python train.py --positions="rope" --rope_fraction=1.0 --max_steps=11936 --dataset="wikipedia_en"
MLP neurons of a small language model. Each row is named by its layer, matrix (gate and up: input weights) and neuron, and shows model dimensions 170-340. Each number is 500 + 50 x the weight over its row's rms, rounded and kept within 0 to 999. Numbers have three digits each. A neuron's up and down rows have the sign that makes its largest values positive.
A block is one neuron, or neurons of one layer that tend to fire together. Before each block is what it responds to, as a language model described it from the Wikipedia text at the highest values.

Infinitive "to" after passives. The word "to" introducing an infinitive after passive report or purpose verbs (was said to, intended to, noted to), plus some after modals.
L4.gate434:413500488499502573439555403593462434468408499531506422526632479492484486543606445388420537455586527466462498434461523500430474468466525475550532640481419521464483472527522527562538509495566547508437544455538542481495445495451477558443545513574484548515549499455530523490546513544507435458481533509548465577370496465491415390479460541516428490404530557492596480465517529525504455442457521515504428563519500572514534474449552590486478419443570531459501425415487488482599447494408520456501435468556502410453505443413
L4.up434:477536444526446531481523467526515495547415467474598491526619473441528429477616554506589529584467442515437563515515548407448556547480473421461486463518538492515352553536587522623618454436525525545562561528459498464533424563531518581540379495442459495399556522511404484517447525489589528481561519463562373499471485502520566494546478567490446517569479428449517543503597420493511440500531523531477537479412485411620524532440492559525470448552462568491491434478464525536536617465510428573485557570442515505527445451496
L4.gate633:457490525570493513514477403413573454481487605450607465476547493565556436444564433437486656415472489473537485456465450547458447429456446420603498467524560462551550545527476491522528615454501549536489519560485439430480469467475505485462469433571447500464516439499511572418471379533545533509476510465486514509438535508535430520567488393535415493479518584532404555460578555518514438497458503545412524462472548421462442399512507491477591390476596548560489563584520498436498545513447520488555467472519586513482469603552
L4.up633:420517562520449484442519433503562555437581525485536545554526537457489377507485469469518504511483523571515501519453467443429557435525495508449466478400491551541513420528550532522471552476460530490531503494547554457484531463432430511472492521516444532484470507412543368493446416461381626429534498410631532510497497546561503418449482407524504449545495541523499528569556462489523398489488522492509512449439514479482516461450421507522542531527546435476484585412453472597506532501507568507466453602524497505502536501512
L4.gate801:596531466585614446513440468472498611489455465479396512468471531506601459530422520527504449561543416573520474542496394417530523487464374473489478464539484446443469544532571430548582536549485549543472444480476436468558516470497471462447552440550475480524511420502372448495515531432468598497487473428477500532418570607470545416619392408565453503571515498488501441441542524531511457516477492519488497419444409628506609511464490460514522383505523473456484480483511411469567470499452475522463453521481512445554449511488
L4.up801:492481566508545469442489483520507472521467432556448629499521449606482449587509447512496521543538430554627495539476534528520437503426516501564412531545542513547492524579480545468458513552553578533541466477338408510550475374517435445510472458559438426490446539524437479546519621491472521480507517533496503447378500420587524566543385580512476460579515477504427443445508517485550488504524488507473551441497480486567498530489459511483472439478499538612418403574464474594555548430438482517500503531451445479486550432559
L4.gate945:536503561498453537551489504541497395558515490525407518373475486550573519533535402515524534576445391517515558501403367535541478474459504577627524555520467491545518469526512537493610451431454499529507523479534502469598481500505448449536447561512467521486570453541446415489455457464474476524496502478558576546471468522583566530519462492476592455472467507490528526514435440531477532427536463534471490521526413494447528473526509529475532500485395448427546507522504515557480479509505384531499510552494545490469508568478
L4.up945:457464492468498431526566534480537508510498440466474463548450438437420481514471572510486518483554407521620481541476544537508519526466495459555492433493523487477421471582493511431548541503534464519539584500410491456529482613520514589408373504456528536536455500456462411472413447515460402511503526545487471475647508502486420539484537546481465561550540528565539488534552550453436518477474465478481597520447527468489527475538537499457574426559525479453578604500521477582501537429476629523470551471518465505382585524556

Table separators and copulas. Markdown table separator rows (---|---|) under header rows of sports or election tables, plus "is" after a title subject ("X is a commune"), "same", "-ed".
L6.gate105:603516497609560504449571512591544458539465465506532519492519502493494500475428489563549500503462494563453525507600469531473512470496496610422494450465515464556533563531518431573486549515604447446370437488461495468556550543538476448377521471539474500494540479542509474513391540524455537568459521501523427640560480399515533431473459529504482510574613570536534508617486452515561457451475548438550444573523531453473513526537461579463521534476399450495615515417511459523518564472416590481459477449500505485554478530539
L6.up105:638445481443470518468426542436570563548467459455552455470515532520576507492443535487454512541519579485523468576486561484432598515551562592439489489439456517572464469438497538579470493474462365594527581547452434634437560485493458566548392442453523496524568397444544558493523525464408513547370551471554521508513504496542487545514409435472563481491451522428529486471493440499482416507549546552515528461549514495592512428496463480548584524511488513530480544472501482544528505498465525467486516422489519464537549513508
L6.gate151:513550499547647504433501485428519427525533454571483573359463494495429452565528517510449598455488496553462479474544455575561545444528540513524446499480597549533634496619441498458471458450515597538448558527515532512529443473574465547528393522472446469579429492455534483488500465503483538407475470494449373492494508432505447500382562482490572476533589472450480435527565490459556433513410519512520541356554588511446468525495519578439508604470490565489363526508467493567530513430446518540524550482476465462469492515501
L6.up151:487545527508528478457499451491432584514516526454521466506420596554521517457518487511465485430506540534566581439391456474543559543541542533492545457576492409470409563490527509536535512482626539536563522479496499512457504489423506508550461458427490514452542541531430496494446587555455573533463584501568605511496600483478538518517518481548397508506571582520431557469502502490540435487519439480511536506583483421470487596498579456598481454445500473556518472469501430463468530541519517494500470417484530477523393462454

Definitional article after "is/was". The article a/an right after "X is/was" in Wikipedia opening definitions, as in "is a Japanese animation studio" or "was an Arab general"; weaker hits on table pipes and commas.
L5.gate205:440540457542409477400534522569500474506442479592441485498436601588439540454521500436519544519496602435457505525493522478472440597510505535493549511496506588455397497440406513442419523439589416546572446457481590490570475456439455560532513494542470546479413433557451487500436483465513509471502588521530516467519425545564506540563512502466486502529513457502606568589511470510593570515534485522542475536547635429446475486503420423470510544553536520596471506526555493520546498464511406512527537484422533534513454556547
L5.up205:518484501546470431545509505522530559526505473481571475463479554496484511447453468395581569571460526492525483449538548393453502455544570485438518490497453526536462518492520463533518487446574499519473558452551516515506516513511453484436474550564550521492496412553559521452572473507503590403581492474583480504499532377561482479510512485426524488552540528490542528491477502500554455413519489404528563548465524403502414508464518507438430486496509517539459416506455532535430537541457502469523521507414522562483606473464
L5.gate325:435516531573517552562524428451462426490507547573479452543531530454516517517548572505439489561495580494496451475477492473445511443453521518541514440524490480494586449500501544441535448501514538442505500435640475423441472493436507581479397655520515588546546449464439523434490487586521600535537572579442482529494527499511449511484537440470592498517505549528448525517574500433467514479538520492580474431435468395511490499448411507511506452431430530490421470463458461485502478535596451433446358458513500398500507593495
L5.up325:506522476536468439513436474566491484455490436527513541480504451455503481540465474414486530500465463525414505584477565404478449468477506524555525533403501507411523421592382374473516515525554503513454461500535544537416392472400488456524549516491444500572534531435543510552437561578462529518424394425473430472558407518511534608463511563452505562502509446616525500494524493456524483555477483491540446596464412522579472491590533525487538447521497427564445455545413559462515580480590429527497378503527507441468454511452
L5.gate549:431582542509560540443489464534518581577572523476535525571446547586454492503519420448512603479470553444539408544474484536544542499464518474473518469474535527533485632460586474547434541497446456555497519533550498517426509517532418505398522416516443481541505512567557569450501438400466495390435581500521506527581559568444548543499531469561571452553512486463607532520525486448560463557551439453555466470523483532399502486562475492572509565449503471584530433574463444522521520446421448475487420405514492400557550540558
L5.up549:523488579510453465576450447497451482453572491521608497508541455567544409518501519442489521539467574373524487566441504381479521599579579436501476445507474523521621542465493467473374442516563511473476537464557472460474536412456499511500479450458520558526531580524531504507460576463504568527514545464409615538494453454571493521507498492555493472478415511515499522458487583461607425510520478506473522543445464571551398509534446502589400493492560584443497437543503540415554482520530512469461468509480467518504565586530
L5.gate551:509486534484545450568402453564504624470437464556543459499479434457453484481623466492427514536526439500504495469498528561478503541475529456587454482602491488510570561525537458518494475437463484405549446498520525497533464477476592460436517540491552521578430482525442422565466510528489520411475473509576590480443471554453478501489468538533483416449418540484498465553578513554453467434526580454584413485491598494549395532511435483491525481397541558554515584484490450536513509537448556508545537561491603457591534531526
L5.up551:550434503496576533435487538500542423481486420372510545501481429439573452534590461588549536513519526493330530514470600519475432489553586549471488501544482521550540568569514444465509407479527436467512562555485558444481557466513535438491602483468493367515503583531506490597625529497439474440452476494527539407493500436553541476488530504568476549501463513560560519480487490420480460482551531520592438566651453485457441458497475564548497512482496491458569595481552530486445527525429579423434454376585439526519507498537
L5.gate635:445492385485466463479507490450473595500439498487480445502473571631506557505522492524455519466489420549467440546500566490558493413518494521480469509447577492456442533480496424504541521498498486538549539451474503549437440471517485445496473511581519463556559363495560612422512433490528493558524580469518453519623485512505472481453502523473455503549559523499472592466495559556497450421470612413483491622549537402532461510504432474470439534446430521520552501570436465485472526496489551490556451538552525470469505501534
L5.up635:370526482585520529456531479523503558505527505501459447490550506511519537451593463508484396526526481489504508460454517553503529474515521529495506443518484506560552480490594541569528514394450535446459516439510553519502495516543400459488505566527516511479569456501565649558515458601432501482578482387484406520510540505567508468516518576521513574530450479449681520450456560433570547540512503526531487519520613571459474551669442394484454509531460548530473426474450598409457510514506443443533509522512493403465635540439
L5.gate784:433432456459433422493536467475443530397448502438461489631490540525420569513593522560570437432511448450503433477445478421477519489572520495514500475567561364496430519471523510488476455589486464569508520617494502413502485483518574469608420493422498615494496410496478560460516495542494509476436548501622458478512465419504559454458432534549553601474515459561536458456474510518493465538463509417572516458453483456464447609438542599474402541506544431520524533560493496482529484422637486454379493603467539529603507436507
L5.up784:460526470404515471527563548451467506569451475484526457515349483532585515543505475498451569502509430467531418465426480569541526632545545563459454447520557470504563545492498510459496567578560526580549501554460543426544454450421530495438520526515470487575514505372468452493472500507483467463550535486517499419532465436528488419423624466584532542546569414477470474491464512510473455513509482419510491489487504505400452605584611507473526515516537502520455455427469474380520596468611533478477568496547515502583504543575
L5.gate790:517523502487492621508437581487527489492433429513573480450533479542469493459415518435549454504499468460472415465439427562540466457577553491536491394511502489562480545628479532533559656525600421537498555483460579462431562496545546549590518452481526599510522543422514445405454491449481474524517535508474462516529485548505551532395485477475465504541517419478480571447405553424591465549606507440427508505604534482499440459501444563460506517426509603497503482555437430409413504588463530531468522504499476485377495544535
L5.up790:461571510555525480503487481514466549487558480542528447371648403570438389481531483392516495488466511510487542457512462497521541515523495534501594452515516471521455501482440512494492534409483439490549489442495482467527439503496516547577558576505482460490411520487481500501585446437517447555465490546513568507528501473478526529532479576529543557532451487511518504494546560519497462568515454409484432404525479519589515439488426438517505409454492468557524496552539573507501481545482436473492466428424481442522565587612
L5.gate950:444541461388515586574460527405554505458517537531550511535496574438502467591556532416481472466552539513442504527524537523567470556557537537583421471516547407614557488463437491535493524564493494578542591512576638589466530535458495498430508550446522442474564480505462567456594435474556474469625528511505545432512533476521523447569497515465445560436439503510500498474414462471522481499548470480432544569488444520477513496404503469471537559454504435546452487535470427499507440492476494555520489504499500388418504476590
L5.up950:499476597520362592464517540475471450442567446510543506588531580575455436514610601464452547497507423478454461423558502534491470508391565540584499366468569488523506495526492530486538400508601506495477492487479487580513450485456438450415447481569498426525529522645485562598466504526594483549509479553445502527538494548480552517526481565498492508486500543580482460453479518453573524548493556387425527542506526448500389505531483440608447494491468547557554418551479513472626456558470437563433512516490487493492494573519

Indefinite and quantity determiners. The article a/A and determiners such as no, one or two opening a noun phrase, e.g. "a study resource", "no spouse"; also "re" in "We Are"/"You Are" titles.
L4.gate87:490500406496426473461516545571404531459442463562497518566500499533490478468587480563482594514492567440492540483432530493572437476520524464565478385492549508515496512340427536502543392502426492566493481479574545496576507583513364432473408488486519478454543462508501515423550545478601419465519464493420451524521509514489498440474574521491495574549506510504463488477501545527534454454524586467516421481467563518420495513547524469545528582529461410563530492487502486531565531487422596440457335529529452443447553426391
L4.up87:453512461477489481555507512384565510493519562488614494556432488471473474535437516533502535545426457486491539486489450391520583538465522488501500535435500528454431499421580527567449453452490412498529376434492433467498451537483454493570493475404555491499645462555582501488504581497480417548423575543538479497607444529517533476485506445510431364507457508561497517496518468501436437495554485514536571428529546486524489491509482423464499568569528473458552550425547439471436433461481532529422530535475554482508593435555
L4.gate265:565585519494509360470489592370514582453479506485501426483441501495416537512502503482429513470498495507506510553475517444549578486488528527533481549509416503545482472533491551524474558453474498464560493548537571403577616489444468552529504563486698524501572512526515410445470487519414475445499405499467551454513492465551467530539537448562515412435479428491434455564496532537445470497472526570558469448533484490416489443547547507458529455510450355512500498499532516474467616454497489565464496480568492519527482502498
L4.up265:549573530511453392571587536482530474499547452473481512526495537498464459538471490517474536466424547463595458536599449575570394556510503539511422471438475528514449461563536457496530456423472596408434436538500386491500473492418463444468536418463530473540456496580478398452386495527466493489548509477417543495434428452483504539487439475487499464511528567475549402408638542541480579436512540555546452495599335506405492511498493378556417443492453513486434554484482565406510544572461484459485502471542526481421433506516
L4.gate373:505554444546550516481523409470486508481427402539445525559458439397520510478535507548478473399577501523522488509564424590553465610398512474571468531531476471538468434447549473471444543510489475509514402489470556581451538540536457430599515488511539508456534513542383466456536402483415575492433545535501565531606536488369457488502475571474528552498534556522569619505468548397558386422430486513414557542548488515497502530530511462553498552551517549505541541518539543556498490546461508424393422508518540477523498503477
L4.up373:569493598542466480495545422479569523496537544473467511440543471577497521521522552440460536439527503468519559474437547469419460535435544545562504533475441616503424551497497512438497445482440498533490558511567507511467447389524505566526543428464513516628467472530495432533508491532388543518518544488482487556534458437545494518479404437423497506507476491562433521607494558358502508484481560620483488551464576581533535568515469490460529535469475512456485563413498537560511544539491491454474565482466513434486502506509
L4.gate910:445504488522536558489475568405583561412461457397463589410502452517625482532567496564444531536496482450637483453399417534525488480560452491481448465473499536557509491536476552584555494555517489409560549469515495522579529508533548616403567507542537504478508478468528515378561524470489579539548535471498491521532522471431507487447466535426596510560440469519546498463548525547494512561480525539452466540573526539545476586504502502460542529519434461550489553562511382483561454477536471544494509418536425413512551568567
L4.up910:503459497425587504414516603457508434586504449493463468436518478434419535421477558638513542511462470552555538539480587584466443418516503604586558496528498519436495467373486571472538450483579537504446544446457569433512490443538476607492521423479513539525488499510521445438480451511503536424465460477488472514447512527504437514536454520415476463522494467537510477447421545458488532551466493385472526553534495499517527491479421402460555542593475380530462515461605494550525453586475490498488559483487563418543556424605

Infinitive "to" after nouns. The word "to" right after a noun, especially "the first woman/man/film to" in record-setting claims; also in titles, "X to Y" spans and compounds, plus scattered word pieces and "Ref." headers in tables.
L5.gate108:519556537505440603591456540512547429541426581507515474572441505506528543455541560559513447480576434533480498556449460441505598467516469586554443517482502534547546532538452520570535422437509436408512531447535572560428504460453537456506488418502499448422479498521486465569536512556484488445542496398442441553535464476478581492534516421588433437538444525439501484558538474466535476511549496511448529532496508466458400525543416369448468412560537430437541519450475483437620469505506546518517579382447543535421444475441
L5.up108:420541506451422482439537473472613464530510555481446473532505500510458527483480436556519571505414425489428457544493519527473441477571504589471483554430572562488457493434598526600516492549516503512469424515556512532409457676537568491524514541467465542522434511404515433522435521433495505510596513470418502537539475426521414535550527460521505429608488410509509500503434510457549447474498475458529499577459438418536453577524520561520481562465545429596515532434493545488523519604507489399553574491436395600519530490532
L5.gate302:550438477514439500543481516523537527560443475509517561486525480482473570553545438358499484479523523472462509444529481506542501469567523383534491548427460429463471494492498436489548465546500509489485573451545432530484666605597404532534411491553543630451673476461552530548569526511529619446424555412530507455407473447549501523502473521530551471546482580474482500409552551515556511492449509513490460479536437450572531498472496491472415574485570516493492524514466485468603488482524549472437476517508492520531511541449
L5.up302:467560485521505562423571396504462478506412441502475523518584553516475572489548433568469579513552551478534465580538470522488432483462550433514476541461534444531457478563514565480536471552554558439475489486499533604435466513545498543603521561471461484497582433597494393558504493465557528507452520521437454463437554459435413475421503569513383567574479501434473519497582469506592437522402510488512482540521510487503564487502493529529507549548522465557584638525476452553471467435472564552426384508442451515522447541460
L5.gate376:471508497469429536463468446453590473446467510535556591491461524504515442319543468480488516390530491497513468481591461503519538380587479437484531512530452405516483471465530535534552519579488591490590485436476375500453537539507483388514520546406519478381452493518440511547542519474485498464507500529489554514454525481543450453546401411458521481434517471508365513422542421474570474474463489562516446473572555536537498537458505485439529535471494494509471556511535416420544490437514547584384462559464475422405541503481
L5.up376:488553463523553476529449539470580516485542603521462539510573483485577559581604512514562509489530478605443493502509434533493450544528514488560525522501565588565542434532504539522497554527548568561528467493590538567501540506534485484500574522560426506424474556528458486466411439496495535533573551553503611503483524508496548633541548532534481481411490475527478450482557465503564436396445427622565505485508560531535538573471478600464480507587568523529518486480474537528618447503497507483406492543478464505566451517503
L5.gate478:488571596570556538531398605453550515502521397414548559459413532539555457520473465475577544459590396504544508522543596441448520458529580562474535524532608458517526445467492474479585522469460419457509442513467492487450550506416493471458449485452487526516526518534464512579512445491534516454440392463426503435494476477603579526529502493563486571541453462494508470490465538527540485537517522398475457519552476571485430492494531460534566452605514467512565524540527416452470552442560461479557440508438501449384521457527
L5.up478:413534468520569508537482428614627533469455514492564564544511515453473487520570591446561510390535416568563503512494465559504465576515495471385414573550487471524492491522464504519508468495524480546561486617535429504531497538487533563498559527477480485483552528496502453474479482626469540578404522567503514459527475540542550564482515455447467491429540513484387505462539584459592473515551435505507536432480562514440549558581526459511476551488575414542461483503503530475515414522453531587508490513404479396522443445458
L5.gate778:559433467523562366483511419570494499419472432561447469539507475469443602455449465562581520482485471550507427417509554542428525449500537503473607559542375502477533531523486495525539499556539505433540495569424519509552559514512485494453425519449432532470555556465545486511477497514463417482537505577461538531526490521507510566529443532399506497447506403511464522477519490502550477513469481478349498511488466533458476532507483493589468476518635515601543494481409527507605532431538525563459491540490415540444512567463
L5.up778:471575458411506491515531524531542491454538523419467415549588591462485474470565506509579504521506620490491468492547557426531516513501443519500492516475526504542495466579547512512440443529568570480552478453561524564467534466588372444455477486486494549547494570509460486562526529533478502537544445449480535516508435525523487489548576462559609509599499434540520479523492477433500445563531442536525567530518496512589445521577561555435566473573516619415484526596432537477643581579462486594545538459446465558482482523510
L5.gate875:466533483539530442542607476506637428443559512497575520546465525486507536585521514500542417468451526577501442475510503572555474501457506466496456477478520521496498387534466503471553502392579437485546472513527425502491459532548485485449492527478407432440569548505502539546535515547509473494511601520558528455456530473499403415506596445575434505512452491579512411473504475556561515517483479451566459487539524472550582451502546461442536556432583478447450532473504518460493376449510679554493471577559499521571468528518
L5.up875:504451619465572526562486510508577451526493605515468469588579428409536559512492461466554512465463410599565515603499475495565515470464463506610509534523566497513525496595476480584491561465569456528440455502496502478488504473476379527515500519508505455499495497529476424554505523540450533558504519403432434426586434481537521488514548486587493476453584557465506532449624531502488469555536527511570509541496531460530503469540514489539524504478552523490529464637533471418353498578507510598595529507528506483487500558505
L5.gate927:431438549479460507553502560490534509449414530460505548493508502512476568511542497444445459425578468525502517488560490488414479494465498438507451534530430490573513471468462464527572430488496463519510424449508518468533496636515424510406519545499377493462553517526447541477505514554454473556478529479540486434517502498482566427491547550519441408515493573506547477506466400504462462583509410618516484472495507526431452554532575468496520488543480463586416636528520532421572499458491566531495425494504512545457462484580
L5.up927:483371469544495496540389447511511434481490377461524559459462489437514486470437504494421563467519572525508448486499551430563508543534525473457475496660442435557440447475408500495513461476481532599467490526548491469522554523433503566493494495545382596391572425514455517472511561516490434477519487558599501488489566577407675553444458466510578472446493452529403476387475571491482373511523504498461504497533490497528439446512442563495503481463532417446437607491443504518401499519461551495580420519494458502503468523521
L5.gate929:511541445463430546465558530541514456607485496499499597532467490534397501555574468428492409570543586506478495530500496473469497566454462486486450456623523543509475444434576462539400520472535546533526502601538560503479504551501462597492522400590486569522544425529501511428514456533460500412515516443558465499467601564462430493526472544500512587578461396469554543460496486575546527570483613439603460456449453464596496516631442489524536606593581405535541430529451451423533559458479514544501490542558549470490538557466
L5.up929:486523543443452517538530525525578540497452513442368446473400511459546464513551528448433528475540486544520510555473505473458395536536464481481477538514458547497453497449535484572512464528462574575571505475535507622447522553444488474511559498554536619632498560551477432458483453565532483503437550484450426514528530575484504464417518468473539448467515489519432508586498511555464525439493466520518504492632436476468511450481571532516536513598604479437450473480508532507536568435489467523556577558511508576541553631471

Purpose-linking prepositions. Prepositions introducing a purpose or goal after words like intended, aimed, aim, methods, levy: mostly to, at, of, for.
L6.gate258:467549556459504554508401475513476486481560533512483552625398504519416485447533569519472507586513448505481572518457531473498514471456498558455491488473561440478574462494512496479538439559541517482487463516568469549539589461412464429478606580467461471442613508544505504602528502544526516491494502451486444532405466530531492506395439481482462515552599458540422531558499594532473476517507544559571436400513498483501479468497464524554540474527536468539480525524566500586446511472567494475471420407519517525520480471535
L6.up258:478583553508443511491558503482561451601522495516508525552454574611492534509526458500418395468598567492531533434496506555499454504480535463551513554516448499567579437520469494478490525574521470593551478407533495492545571479505463495494501544415489489524527459400557531508355550521382524542623442431460501571528498469472482507516459554548436499530543442591488518548527546583495474449472549516531576471503412485623507547520478510564500504535476553591452494430509412478432462439497579542493548522517529506459436484565
L6.gate375:431517478441445574382513510409512461554456553449366500465550559522410491502511513414548462410520525591527645536549557437495581432451468516540520527517565577561465440545458472533448456439421512503513591511507577602600575529479422482499507576500456466510498501485437489489468494464493521482450504468448561492405478450440535462531565386567570507505594579468557493541518522525453534526553558587499512410489505451514514512470516480485496537570433559584466515599514505506515423534596406497541440592566473456502535467439
L6.up375:500438458403519540581509479607449505602572430571407599488524480482597441490519484485555462408482523643464514475602467529554457456453526507435552437497501501465523489470492506425438529491523503518528544508483628550498559517484507556478454556557451392423490498513542434538503440463538484483619425514578454542470536538508565598539575503520594588566522426477460499524527499532461578514433457491544434430434559467549504554576504502411542466572513459514476514508463583524452559446462613468530458476479520438581531447443